MLP neurons of a small language model. Each row is named by its layer, matrix (gate and up: input weights) and neuron, and shows model dimensions 0-159. Each number is 500 + 40 x the weight over its row's rms, rounded and kept within 0 to 999. Numbers have three digits each. A neuron's up and down rows have the sign that makes its largest values positive.
After each neuron's rows, "fires after" lists the tokens most often just before its 100 highest values on Wikipedia text that the model never trained on.

L7.gate113:507478431514460453525552445495489466444555434530552516516463511518526441500537507525481549444535541448477491485513491512556508489523470523458481459508455552573490478405499525519490457516471585492510557489489489514523512555472493510522579469523526497574478419500509452499523576498608446522532503555486462471492514449546430525491474515482511481478543431475548530440525582447475496568506531532554563461450498526513481531508530464472407577494449521530462565489579512475419460456484464
L7.up113:591550546481476505551467495543460514533466403446514513545497480545493517532469543449554524499479474479551459543491556436488494498490528488574518609535524549620463504467495585467545449526489500523485492538450493536553553556503433500488528487454605450504501492499588465573540533522515492494546510486471446431468485504555462520496547442469471555490506527509479540485538547484541462442482511500474549488471462455546498570500474517503382522533546536491484533454527478494474466500509505
fires after: "P", "p", "f", "m", "ap", "s"

L4.gate534:491511381476568542475513570483485549525560561493427490414471465452494606461552502484447443468509498489519494452500490516512497466456500495511465497521584522570537503441484466479567544487590539514471519453523468436464537492470482521453485527521501517548524449551488531497474579471462504530581522500483480502516525482428473552494522542519527506467540503506490526489503516493464524511400552532504533469557511559470553437567533484474459463505497493499468462491541533422521503553625508
L4.up534:418482439445519446517548491500519515458473529388490475449477503516595480543520499456512485446482512472491502492526579507554492492601503464428499553429469498539533530468436569528485542476492547517480519513518541370486508555473517538483511551560493472517475510483574490554500486412456454565509531528480484434501505506523491528476526451511519460508466525461487520532499500558484505478456485481563504558463464482468528466498566482522521470433460527497543492459500510559484481534409618
fires after: "es", "on", "v", "e", "x", "ic"

L5.gate263:517482472428472525460571532488507425437518528536486485476506492492538511476430499480533550442520483483480537464556525533555510508508442452477548442583484500567551518491428493547510514501536543493501511500522533445469588552521489516479507491454533463588555493517507461488474466488479537453530548466455519443462486464518461593485507532583496490601537459546535472523512562415482486466531470561465528476551494487525497463557423465505504608504545566447511550488563496520481465477533571
L5.up263:469525555546534527495534494569539504490517534536472490456492462480469508483515537493447494502522537469452436506506533490566497511463491576491485488542488451503469549534566491442445576505488482527548519547442499479469464471544531468452502511488568430453528512475551475524494483546604529529530507519457490541455552522486504466446597471479540466521503570417544504565599526520453467487548505536531482482498502581481540520476420453521423567502528546420491467466533458561472438455562556
fires after: "h", "f", "t", "m", "w"

L7.gate346:518489510514513530532452477546480460459524479587569396539464571548494507476457492492556456557486582502500569511482549450532590433434472430471488515521525499463470532457543457382533484504522505502446466485523473500459469567494507518516526519513485515481512568534510506424503509529474506497556520438482473480479494464546454584504460488492490486451512443507498459511544565486469493501528523611510445538484479507510421584484500469481445479441422503502511485483545594490544518454487469
L7.up346:539532526490546579565459531469446451537524559488495490497448497482461469454506509500482516517450548527484471532528445495453468458369518494565480498475510511476471500476569508536477484517490454477445439480501423599484451510517466483550486486537528490476492510508492439446472565493554566552440503485522516546476553486444549582494422508458551541428500554537542505472537477532498447490438542451478457593498505437463480550432498510493549473451503460472462483463542557575500535506485452
fires after: "P", "\n\n", "p", "M"

L4.gate446:581502440521505486507630524534474518503518503480477488454524544520430452480554510531489509501464554543512430514430551538506395434441467528473516495484517511422512439440470536530491515543448504543489451548538512516522520509513422473477491548520542462501534528476452474470518513493475526488532565469504533471498507526468573449544557487483456446460530451486602501538472452454437433536454548460485571536508550510485470457486499472503552518485443465393435493551469523503503475555532519
L4.up446:573477476518516553415451513535526479515519550490518468493535544566478578458524454503413506460515455578522453486450425485468460523530503494497532583507464518530527529525448496406452555473464564444557469503470485553475462527534501513575473494470457544482467512534470567460475512467539503506532517456513448484518483545479460536503444438445522495521492529516530486464495500487486524513590541495455567471480496506514541571502541504563591454612492411507437505531519489497512506493587481
fires after: "ex", "res", "inc", "es", "spec", "ec"

L5.gate318:477529442576452443480524496541514467499603570510448515532585508509461529558545471499522455377489501498431519480437553519435451475501450423487447519662520469473481498488430521489513467501530506530492482511391439450468471547466509455483469481555464546534470473516481537492462525479472470488580499519524489466528503479492519564505487519495525489507455482507491496534554570459519551529529496564500541507574483499560543527500486460480502519502500572516439546501509516508450483473532500
L5.up318:451494443485541547523521473462485456534443507526507502487513477520569474501514487605482575511528509439544519485479539463465581502514511506496511486465493480555456443493463480588530520518547596545534565460487525471483452472519508516552559544474475530492495513539561465461487485459496567476451506523429434534525454522599512507535443474440502538461459501499412481413503504547460551490520480536593539421560515479456516485510501536462541440510560503479517570570516500586466512475480491
fires after: "c", "uc", "v", "av", "ic"

L4.gate71:433482460511436544531496507495519475490480422476489489494453521534447537470532528603562566494518468541494567503484581497462471535505512476484504464518482544515520564463510444442466541565496503455489539520585504494466521429518536452531499522428566525536410491446422506483484565488465521493548464563570448511482503502442567525476536501537483540543466494547513410520541545514562470531470508402559506547492535470487549522482417494515505524516516489473514485483491463537493532525399562
L4.up71:445399409524436467543511508526494481491503468450546474540468507520521527546571536584519514502515575487505467513520439490497409532518527510530526503506462495466524445530477452505498518505474408424439523505478583429530492473512546475472508492428496550549549478434472538534538567548456489487539518479446490501454482490451599488471530531494485454541571605561566492489498558488477491503524434407533476526500515483541547474487516503526418499467510456482510498489511516500535531549461552
fires after: "Fr", "l", "le", "oll", "fr"

L4.gate480:439487513484526527481500479470478516406496460423474521448546542533520516517507484475494557465437490489512463558494499499482501478529529528488527422528498473536579541546507457532476577540522464463405511483534473596450511514525456399532504473563479454498454500484617479454550523475441519566547548463534481547466479559487475466555505538511475451483488549520451431422482522527575486455509493504452498498541524559499564405551526487519526423496495450529478508569487466471522534518483489
L4.up480:476552477510486544492535474565475525525470498426492497468480431455441572507552531451504506488491480514488500399406568498534557517426504489450454492578516447604488543559544530506516533538499427497536501526483493480499509458495529467479544514492516587562539523502603513425513509461448511493469509513553512528516511457534617473426498486487530462575475493465452435501498455475519545539601488516485480540545457513482502556520448480506505459506495445506463502508465561509556485529472471
fires after: "R", "L", "gr", "le", "c"

L5.gate496:458487549419500436511492512541485497485521506527568395494480482532506539538510524481554388474489427526500515545529485501525472452479490455462543491527481458507458530582454543466580561466485487520511477503477489474476576477531596502532538521398479442487544477488485549521467560488530462424460532457503548519429539566537483537458413509528551460511488500555497451518498499463468525522515523472492549495472530425538467541489532498530444477521592516524450447431491477432479455492501550
L5.up496:499442480437494514483552518537509459556546506539549487490529513531440488498458513528500479511532493504477485489416604469537467506468439487504511542469496542523479539462473467515460524574465458491503560467524513568597467473500520507446471510591559515497497479450578487509494559486448485542451485444404539506501528487532411522513545507552474532520469537560464550491534454525548502478547510423452516487474548531543578458508477528497379500520516567511483545502434461431482502570443523
fires after: "R", "T", "O", "re", "pre", "Br"

L2.gate411:558561437623471462512479497520519518444543498501480459518554550565442499571498474509522559527493428543479483541487509431452501449425493508548513452468482460517491570452476475419473489546535555527506477475496576584468542517455471474459536448519457496507559444470509526540461494529477467485520478550476434525537495466406420618467496557497463497508558514437439441550546525490461529530506460497465514505537565489537439527497465462511523503459510481503457543502486490517467474490493519
L2.up411:459506562480441525503451510524433475447560569510595457552526490543441479525544495508508492487472494524506474463582541426477459493514482532472539577463510471488478492487495501436473506489563573510389491505516518624516450497408539453487488500532528458451507516461508499436426481502511505451516454465482463556476470494545486555486476565527523500537544533510495493539476553500514532494483507440483569491598515612510437530481473494485460502445536518525500513477495518529463521404553493
fires after: "of ", "in ", "by ", "to ", "from "

L5.gate0:510509514501490524502548456437459498498504517492417490493491570536490472525451419541470481525512545510483574500460390442555554455569526459475493536448438530514466524485487505470509515530501573502565508432561456516520513531506507521559519447550489451486539499493467498487486547493468515541453485539494584505483578510444440554504489517469574410504518553459534432489539495525432526483543513505537514527458443528544509450560558487552559530495521487359510535519528452508463482465454528
L5.up0:514422501538466451518468464454500503466494501413515517520588499536465521507611452568459498533461487535493507489503492414565553518539501558492569442507474552549517492435497575557584480539477428512552482485540504543502565539476558459506546543457540498448556515525447487499485575484511497508440542486513512483502532472504415548430500477490516433521520521432540476510490538526443463484485545504573423563501425502501459503502497477568526494492442535426512460504501558511467502516505517
fires after: "; ", "n", "T", "N", "(", "\n"

L4.gate356:504404501507521520543539531507576486492509592497519410508599529520446528510472436454496528488466486505535499445502479476496559493496488529529523418524470535537543518514473556524543481509581505499524491485513471564535561522488541558551536532543467478532512524513521539517559521451494508451486564503566584467503532534454446544504407540485495478497559371549451505486455489518528558424468507463405504509485510524485481528526507477528497506565515465472521447591507480494477527552553439
L4.up356:481535541548523512557499570431542457520468537546438566528455522525460568528493461457479579500486417555511471475483549414492502507492457557494446481473499536505494544438473541512442562529496549470512523593469493483512517500572466482462495485557485550501576482399454502461491508474491483487512505520498432471536442444490600508450520528451581542411475435536477434519519531504518569550511526509442476502445471489478532478527489505465475468471548483494475519519479473505480507468589560
fires after: "k", "cent", "u", "us", "stric", "g"

L5.gate247:502458461454547524501522471452538457423507512448460463508519529535473444475499480488488578499505551574504567515450481490518477507540510462425539592494473495556462532453534487482558447469543452539531561531523473501487542522466483472529536492489468598508516436498563497467507504454491462516469432508404471422554514482444476414504466465482464398559447533547526455430491501519499483453470496473592497449457529530464512482479522456534522454547479508483552466488507497529449474454403521
L5.up247:540497476524435515488485446471561525491443522506433488494524491562556511440504464533480461495522489448535512425511531505510488529497523430497522505535467514468500498404474565441506504496563454591568562502535486502504561493538422525496521559524516535517450412500542495430454449491488479423390434497574479517535416532479449476409472520481438435520496533528425497484552514489585540493442512519533491508504489489505498432525488495519500550457509495562540462529512510458500477489458566
fires after: "; ", ". ", "adi", "\n", "alb", "S"

L5.gate515:498517506439505377498503435463494481489499468581489469580467562463441464479508442476522515485498504551536552522467477546437536519469545482542451536487480510484517426481473525434502516483480490502460523513523496447492498558470489458531506431580537554499465468475456543515483536563505540579486474509503439521543491493495429510543504386557470402497509453480509516485594527435509499459471494503557505497434543474512481486513497480451495558501565522534490545527571544476403498476436445
L5.up515:498435423461517451549507457486479522490450564514537420512435476427409469474532496443453587560456524543502508469463496498544528537517541517506479571424415565474484498459533518437480518473525417516442522480503481530532508532496498499522449487498480511461458475538560491516461574501475471508505444468439420464475559514439483504556506468435435512470540480471542456468532476469498421462473489464489434503403513421433521462523502505469517441511460514518515542492503486539498563507463494
fires after: ", ", "p", "P", "and ", "– ", "; "

L7.gate121:509496446401467499446451539481472426464533468546441447420476517481519494525491487507510519508547563417514489461472439495511581552515471537524557465534435468567485499522468542552480511503448512503456554549585480494562567503531498510522491512515462499580506476488579510503485529507454533573412558562462399500473519496489432557459528513541565497538532480491505509477536530477513542517447518485582512512469502489480457468541468468498505481528417486465476521599484448556492462537507482
L7.up121:532602481486471473526485491445409483512520448527474502486467486488521513516519456482526507507505492496503505527518493480481534500418526563470428529513478426511461460489514529555517522517504463400534504522558465498478448525496507459531460567525493442545500426479564581470497593498515594511440576461522534511449431479460437497418548503467573613487483518505575497549450521509520548566519526510442496532457472442507494512573482503485557482471473439452517499452441503522491510540528514
fires after: "v", "h", "H", "ack", ") ", "ach"

L5.gate562:537499564476522592467523488515519466469416524462406424380518514533467508529538491529531476517510496543497473551584461492482507468497501411579503471535463506557514479509483564473485511590450499484475449510526552442461507524525464505508515494496440503511601482523498486506515453571475472532402522561533444469491490570412511492564493449574480523482528465454497534536452521449511523450477478451499461506554557454522508488506539476538511468538567490535511478454526568514517530472488518
L5.up562:507498541505506549479540503512539402497449525507523491504431513494553468459509526543508482472524455470509479505474418529443445518513540516515504534438515514424466460531454522527520459484548555532518524456408491452595499494486516574526508453467407551486451523508545591499521560495596503465517502419433452506469508498576524420476518476443492498464428483516518579530503554469520471503562592493491477430482486476479416451502429487481496529491541506521507423485502520508502506440502477
fires after: "g", "ag", "f", "D", "th"

L4.gate290:541569472459490469403533505467494498512536507424491497567556491524474516503488475475564490475523503417523525456475516495518486515475469560503516531504532498578487489518502511460567524567577528479507493493511509536496561595493598497485505561513541478532513504567474498395493537507439509552462477454486467507536440490488423542392560591532479491501472479562532455475462576537516540509518575539454541488487506474531473456575388499447476515470492475456487510508492527529541492494522448
L4.up290:417533494480501475582491513502499515477481459551445587450584530440453496500490455527364514446505418461506545514528537454494501531454522468566557491483487480553531538511505505499527518487548530456497505465477493538494474484452491452450591503428508581463529464496516460523437464472549516499421492572499459540529445541490521552462522492467615493557504436511449508463575534495498528482488508542513483469543447503439503498486499488498531508453591452522502565478521434496488456522496491
fires after: "v", "iv", "av", "k", "z", "con"

L4.gate199:491473485550489476482542521488538497528452555446526493554407412616496448548507474511465532520448502483475467552537478460464512467500471497503528488472531525491372505444487435477535477502491461501515449544439446468530482459502589462485546473426503451560535417539469524519460570490566465474473485544477517524470491478448567515440475485546533438484536515501583503442529488547448554553451467404483501533454532514500481540525527488529431465517459507552498504520470540465469484490480531
L4.up199:488496406471489524483515531454568487496406573352509551579504474512459485486391503502468555488497492559494448534498492482459499512429416535504518582515505538478480554469545469547543513514534478458525509482595457538515469501479469532484438439545607505517516496443502441500501527525440515530492475499473554497498531453441551520470466537506557511484495467460558545457505559519574547486475487525458497483443458484474519539505480510550489494506446504516430535553550490509511495455512495
fires after: "H", "R", "h"

L7.gate179:495513449521450531427582547531556509492494533469544478566560578465509506469496511476490451463518546535507453519519544568469518451482487447523551454580530528455549507401469491503522517416548533509447485562472467462470503506517512489423398491475583463537471482416509504509538444459541540514502516392500463482516468486441474474514509574512482445508519477536482504514534406494524489536523557480498529480507547513455441477572528457533567457520544511462534477478498459502490458482568534
L7.up179:525508510543504432497533485525504506514491536533452439502514506521542524452574577502480499477490500454480415507467532481519498494471478580505532502422563532506543462493536530521527540507502417445503520559523506587566538546426462451438526527505538498494573439549463434492519563552541524447571537439440550475474543488544478503389516549570489591564557475546509464454546527497528482484555536451503504539502487483461541520502467497513418493516512517459561550485479490461487507442535495
fires after: "tr", "r", "f", "t", "W", "sp"

L7.gate104:471489519488547504520473531484545470437463468470543575477546515473521487468550520447498540422485511623515479500512509470501506577479515550493569557493504504465467503419463480506500479497539448527461556558515508562453513555498591391557509549504513553563542488529520445454516521509492503554515454465507425498537530544520495535484432517547487500510469471551428503473505511494490550464508492533468415521411473577472464475547479501489562496536588481444513466440497441487461502560529453
L7.up104:522476549499495529526499431496482473514502503511547449515508509422430426536493505520396521488539535540502519531507510484566495562507506542498440551466600462501463505530539522474558536520546498425448528522559528531485483455495579511433479477517481493482564575512512464503485564492525456548540485465495437571455491514468477480452499428520605580464431501500521539482463605519543469479474493436516466492513454510478454468459520510492528579488545496434409502485526494432552467496507488
fires after: "b", "K", "B", "z", "/", "."

L2.gate388:504532426460481498535436520497440495441482567531545463471405570533488476537519490453465413528496518530484563468577492486541494460442486499530497518579468483525482621433474532412524481525572495492450502440505494533506530487471443474512500464567493467542472509549532466543475475486518489504481492531510430481492476504532385590493456509502499560532489470509516468506477599454541490520530505529525477487500508508551524472446429508470415503515569542492449546525517423496463477504453486
L2.up388:490500512464615515480413531499538537504490528552477506534483522483466498482581540578478521396489548546506551471480549469480477575505521541486456496549454435484491465506481472554508524469521434476522501500525536564564507515542471539561522500554619547507573491508519498473513482479481506446568513419480487488523584522452531523503484465559504506496437552448520531513510468581433472488495475475510575488492525481461557616486459501497554502469503492513529583505434472491537503459480512
fires after: "to ", "in ", "at ", "who "

L4.gate559:485454454524574555457495515442523514466524479419427472504553506512519438567400450471515483482552526412506526559557474544463464493491493450488541450470482431581531501566522521495484570497527513538530530469585486476503483546456502422421459398520430460492545490538541503538544504491553473514491454492534511480555537520472483478495514570485559379530492476491542485490504502510486553462504599522501462519565447522497465505549526495529478522490540486495521523473513503567494493485554489
L4.up559:459562442479536559505598509414454444492508556461549470489534488467507556470491551515561494521502568478491456487528484503563532464562487479480504483479486467488569532487480590457465559521493474539501482469487542403402493478486459523472499508535514478489477491505579540487535399469515441477499455491445463441529494508470477554555446462543571502534440506493547531517568521455538542427478504557599483529523487503501448427543561499525564482489519499491535464474501497543515444457516529
fires after: "e", "de", "of", "v"

L4.gate263:438467502543510445504494494487553501456509490479446492520513478508543430583502481507541508516498559542471498579528545446520511469454546509438519514502513428514400550523480415429487503464533498524535548492476544517448484487446433452507492428579478474504528484487564522533554520506479475455606501468536586500503497438473579421549548522504500441526529489460490517492511512471487564487498558499522462472456528532488377503468523494475440482463525537475522555445469487556495472445477423
L4.up263:449509533528515495516460543501481491468463463474430508557495449496470514553514472557535430507484522470471434530528468525510474497453560439415559558499567551526513525487495458515474482480457480463562480472523509453498519563516526489514432445556510458453522484522468561503528539514471494560546496466523466407546474437489570507541446451533492465522486520482533530473529582526542520579434479509437501490526569523487444573436536499418491607440468505494544487543542465510511481427555451
fires after: "b", "of", "he", "we", "num", "de"

L5.gate190:510443468524489628502460467478468456482471464449501474443492481517464492514462516535506515505436482539538479518508479437499474428481459460449520511445409539486458574467539462496508503481513471463592462455497412547528504530497515457562461458519534498574496497448516488482464472566470545549501502500476540513415535498470496550441462461494466407502503524537522532449535545517491526529420473481523452547455585503482547565541533536539442495518465548475534581544554564556451496514495480
L5.up190:557501436528496494505482506439512469575463533503523463476469442478468499487466563438560495488464512520509528529556485523508410513518426425553443542457463477500489504536471515453562500573511487518507408463558507553536512538512521497540483519486486508517546453451503537509491560610492474540495506516422624495504501555579507474523502567514511422515513453546588534424579506500527469533491433508478501526511537452432503505495471563559528511516496450513571524501570514486500499537498474
fires after: "H", "P", "f", "the ", "C"

L4.gate247:491532466525453464539510475497429476489521444505503489496547502550466554594563488485520472478494471509482503490574503475479534526444389474506547482487390542484531463478495463511507556559487430532537463467427546501557489481468558480489530543505439449544553471522534543518489564471489458561481529549498494505442505454468500474440511493495511413466524558539569539538489542479478521494432510465469471412507539464514398595468460503549552515483519529477493495537412504462470522539483437
L4.up247:520582451458463490475476506534498551518557481441497481486619469488447496501479525500455531437516491533455589531447471541518452530455463489464535556506482450531552495448491495496544386463520492502517504426434488519502531454494509456520515528491458516450556453590465465511478548452484470518437458537536568429522518486476523454411464467516492546485445428473570485478495462507492505519467486492538511466464485507452608555529471494508523477486480575536428455471481542543529490494498425
fires after: "H", "ph", "Th", "T", "h", "tr"

L4.gate440:531511555405481442518566451445515493501454575544476503612558507468420456475490493516491524516438478472490502480462488501558444448534483467481505554549466570518484453437505478482560494462483484472471441429482485495468506488497515463524509521512526494489480491526545568485524518457515528510400479523427470505522486571487496579446495458514502537413505532543548466487527615445545498486532508476426514513471595496499583546512487472458477436478515580520552478496543495470500527484484547
L4.up440:522553519496487489445500461536532457485433608493472501466547470498429490418490491401566537538523457486482490481497473473580569523531437479503491450473458495511535518517444455564492456496556476543472492495522546552455584544482475482496497489519550515500567455512517477473454464497523503499523555489465562526526515535534495496464454605520420535433506514540516511475506415502487523441598533505488517468443479418515560462518411530424487459508468483519551478457535453548485525495478471
fires after: "T", "t", "k", "ot"

L7.gate479:425520558519457550544486491587479439521477490482500417407519550511505481478469507439511537470451488458479535530445511424526516458473473513453529486487451577500487520459487426521412450480546552489604510519540532495546509474501619498534497467448541511512526466586477493494546547497478541507459487509468521445478538490438523442470442549467483478593522459508532516525546500521488531547538502483485402406541455516484537541522534499544503485518518536447504485456528530554515458528536504
L7.up479:500486513522458511524460497470477441524443470511513530466538585535514455522505564477458452439529528486494482541448515480469468523424424466560498495474492519458479561470492454470552476434538482510528484487475553625592481532515437522480466492547558576454536519473504458533526413486498525526529559506443464412475544537471506497480498497438562611540532462497543495491476548500591526479515449544402478458478464519518554524505494513536470441464514545526490524531475567516484512466473501
fires after: "h", "gr", "H", "°"

L4.gate374:488484526530483511485543533487560515461494527471479475545485526459457436490445452477482471537479540473511476470509422390488515457508414583558517521489424446532556539511526515502532473500482546471474462421508529528482436479540537465456568529517485559528471484481524536464508583511478564534517527450400503553554482528534563472496456496542492515476525529559501501462504503501584588457585495511417441491487547497438476519538508455450500510527500466464581473519445416516474497468537530
L4.up374:543512531495471451561519510467465474505566512538498554462459452493535498526536445510466514460515524508481518474465538489536534540488463528499478487483535547534462488481511522467583472453543447457582507471550488410467469499483527467423543550480478427477432534459506410488507497557549537493537490427436549509509424531570429501440510452530461549448479517530539565462494545514448502436545550480545628468503505475513485488536421534488513440581539540491526560529455487516484526464498482
fires after: "B", "b", "ot", "av", "amp", "k"

L5.gate36:505480473421489478497493564525488435518560548500476424488529465448513499441552440526539552574533441442486458466444510558551545482424493472552531531481478480497509561538546459475507388494554480481539457472487521528469558550484445481525508507479523524533497452450534543543461492500449522529478506495493475508497479471476486496445552545478559509501511463505474521479560583539471572493515510522460573486570512551476598490517455468434546554439542435486480542565535505430518445553508458
L5.up36:487505491465491529502553540519637561488522480466606539513482483478567478501482496491532506518477455552505498482440521517491468480491500439482517490528480521450510481522495539615523543490507492458493456511489486596499560549492440576494451522524482528519443475504540513476502462486441485491526460474476397451471427600497426528540490508579513523502523474465468484522531436461502469468518563483528453518459481508521510412534479494400481523448584517513512429514496471484539486531576446
fires after: "ic", "i", "a", "d"

L7.gate608:540456424438453479465492480473499525445522387517495491537567546510493463530483468529562493451457430557502493534471506485449520481455487431467560537523436489585505484446533579542536582547511481471486436550488456532466470525543583405485501491491448489537508483446519560455472521452482452478486560526548562482513567540499468474517526567504513506541457540507506495467565561549507525489499433444547549519457522506514525597515463537510504463494518518505519492591468505487502503528447513
L7.up608:436534517484455496473568422496505491446492447475433532524454551527562546469546458482490532514453404558541477516416513492534488487496502486488521484534421444527528503460539450497576551423435540501536461482440505553505453477502517506477504477522490551504535521460560569483508488449548472468442539545578567505466447497465512461451526451475574515454525533502518518455532558538566510455508464498537490527468511496443516464462494530517597612475533507521460512552503454470513467465435513
fires after: "R", "| ", "S", "c", "m"

L5.gate590:524511458526459486481525416495567518480538480437523445467528505570557528432515478466447519526506446443514508478500485482552508448488473485522473513528526474542528440436425445544491442478493534453508509469482568570536537573508516495527507511461519505520569455438479466508481429565484471473504543516481522495542444504434455516520547492553488467516576470547518541488544541498471550524456570533476556520547524544482610488534534445548484484514456487464537464459547502460531468519625410
L5.up590:461509505499530472526487439410489541446488527498506501474472541485505482550521472552535517470496547485464469538492435499498535446508478473516521505455450526543428471579470524523468565501530505475455473491506488544473505493536498557441475480489502499430485479511521495482459559497527486526521507509494442571544516504539520616451493485501529484407392477458491523449559524386538490528529510577545497472508482509516444469485493502524444486466579479453505441544365546533497474408439430
fires after: "ou", "i", "m", "es", "fac", "ic"

L7.gate239:409543439525485515500501436489469467459553496520534434496510503510520444491470465548557537535533481525381496488521522443445521463444559502452507517582501535630453538446509450495481552516558538473472563475407471512449481453490551438566492502512501474492553483541466503494539528495482492500468490535490489557471504442525520501446502460539485377585486484524533527468484555453506522556493548451455447497489523579503498523555530461465454540464487537506498491571487517505521470473527482
L7.up239:459535483597463492563495493517511542502566462510514443536496443529499485495455479517522503544531469442488472485472459408489575536466498558467485509516524550579436555510576455572485495544525546467517511463470497552486441448506579429539463500434466482437560523512520474525487532454516485438517516495507553553431532503514555474451523513479515418533473471506470524525460531450558523523491511508474477523445452539513461509472534473482417522541419485558559424521419473529571489451493532
fires after: "H", "W", "h", "O", "w", "A"

L7.gate299:449482445431476523441486514537544530474477483481526447438498472447537530463568539464415526457468541464545568444480534496579536489469475545470566563532512508566482507549498500507559403442522433507470498496519500471552583482526516485530437505557500439591500434478484444518448492514533497501463514447540447413466468501481533562435512504587485420539542514550522454518500521497500546477513468466494540527489495504504561478550454461497556501504501509513440547498534553506434493460533468
L7.up299:442494558435501554477501461506562485479499560456451471482434515549513496460491506533491499528510507478473511590539506467525498493521518543521515550487520453532464495502482504523538472462520467464456528455577445494423573541511550543467484547527531493532529427475502528505550548535494471532459616475558479479514491442510451490400558460517541500519457524473547490456470588454499523444589525476471568495482493572446510436491542489480483485530486503523486366557468497497576485452488556
fires after: "us", ") ", "fr", "is ", "e", "H"

L4.gate162:448465531495532510567517548464566458423435513434469530511466509535528473463496534532546515496508505526482511537542474498481534454473502483487453502609517565493460492473525558410499394559484502476491433515549481547479479528488412493502574450506538470480511520562566516461550489498484494507502423433428501487549466518553534502559500479482527441539485510450536523515561533504489549515441549491520423526479483585480417475463499486508456509432445517451593506510506467479518486452564488
L4.up162:477448567520503496564490517448518433492493475464480450583464497525455516537508574491609490449509579588503451544479526502476507501473538472419436579474504523531495483579529458480513504546444440491510492499476530471466570539546444518440540467528520490481452482485467487530539478558533403434572481454478471596504421455495516423508514511523517534537517502539514523490492504511462528588476510497516499508543516511509446539530500477481475482439576535485492556504517543467409495538519535
fires after: "b", "f", "F", "ol", "num", "we"

L4.gate453:533561506471520538445498434557482454481446472521501487491570549555492480490488493478513564519474487493512517488494492507441572441494440479555518498506461481450517496508473428552451490510495525474464541515496503472445584443586499508579443472563465561478526539426468482521517468501464503505490549536562590412501559472461500546472426557548529504555511478477508421533506404525460566506502473558530582449461559415528520511510485495532563525481508484506529538489488589510526507540512487
L4.up453:598537503496511508519502526570554512506522521481472420507573428478469484477493443479534507460539468462461444461477560519471502461471487534504485551533475509503476424507493432489495490480506514484449430501457440569489442484435483445451498486575531528536466418437509432493480519512466548548511495520522557539475479433522508428511564583519401593508507507551486548441444394533496523499533478516482554496543502496472549494549447496462443562533506479510542492500526466507457511465565491
fires after: "ec", "gr", "tr", "ab", "op", "Sc"

L8.gate69:407560472590444587461437464538526458499465496553461465456474496437481439516509490537513512446474511494517491487464433377491523490479458531488413499509471435525481516522502429427468522482481513469451445451488519513506500478439556484552491506503456484486448512530449484457484425542496543630456564462471506484542503576494465512456452497492493482510466508537514542461506490461499587505515530454504521474525491530540383512553461498559506480469484484511491544542499513523493488449490565
L8.up69:493456513503524522524404526546544511487501569636523512459517600501497441571508502457478543516524531527490485499465544459563539551520566482504493436455493490584506478470452473518507459595506519487455511455436485534472543485514550459513519561499444462494474530431568485489495490474482448545499494561483463539519593563468521479442456478479545557455534505543512573448519460490460548490476469482507469523520555507495461436490430491492559552544542529436463535556475497494464502451486471
fires after: "B", "S", "av", "in ", "v"

L4.gate202:468440461466556463470469483414498528461498578497489530517527557506489448546514536430583577476518505519489504518526540443490476464619439562532619478496465505522449497483505539487547472493556514472540491552544501462525541522489455528526508569541494486479513486493454454480562509483491568505447561505514500477519498465414514546413485568531511582513495457480436476486548518502449514514547491484442495481466510500548550437541547496489539504493437564512581486455454454532477469521462462
L4.up202:435524482430510517454573498416545499501409555511539550478565541414476464542501513405510435496503489515525530476525570491493529499501505498535506437539482497566470496543448564459513483482580496481480460538517503568540517508508506478530499574483504515529531517450501485475476465465419604533416536503578492559511471512521535506431562509437483554496477505521508461489536557582504521473508476547424451481516503518483500430500496534457526488485566574497560513486457523575490461542486486
fires after: "k", "z", "ag", "plac", "u", "ak"

L5.gate140:606524485583462523493479509571475523462562481436473510485563510538416485463540532479422475529534497483509493510535476448478453489427490520514526463466533513457504431462478512531492501468475557490533517550499544498490467466497526412534460439537486548571499501465433501470520511466503523451519485497476579525457548511465585454442497547482527512514495501505594538483492463531535500559535561411475534485439517525467490516520474417518533472499501484443460464444429482401447439458562509
L5.up140:507554501543463549533505449488499585470448483504515477545517494513430492512569492486537481441533585461501512488513532566462491496454484474489459515498488481464480460456464419530497492450477503487517550421528467471512504488500421471468489514489535575538488443520507496551428556498523447458503540496521475509484485509467509532479467508527448514433438544556516417514486427465532589556483579518569546559492480571489511431467542484464520529413509525501436535476468510457409601527570484
fires after: "tr", "ex", "fe", "ch", "spec", "c"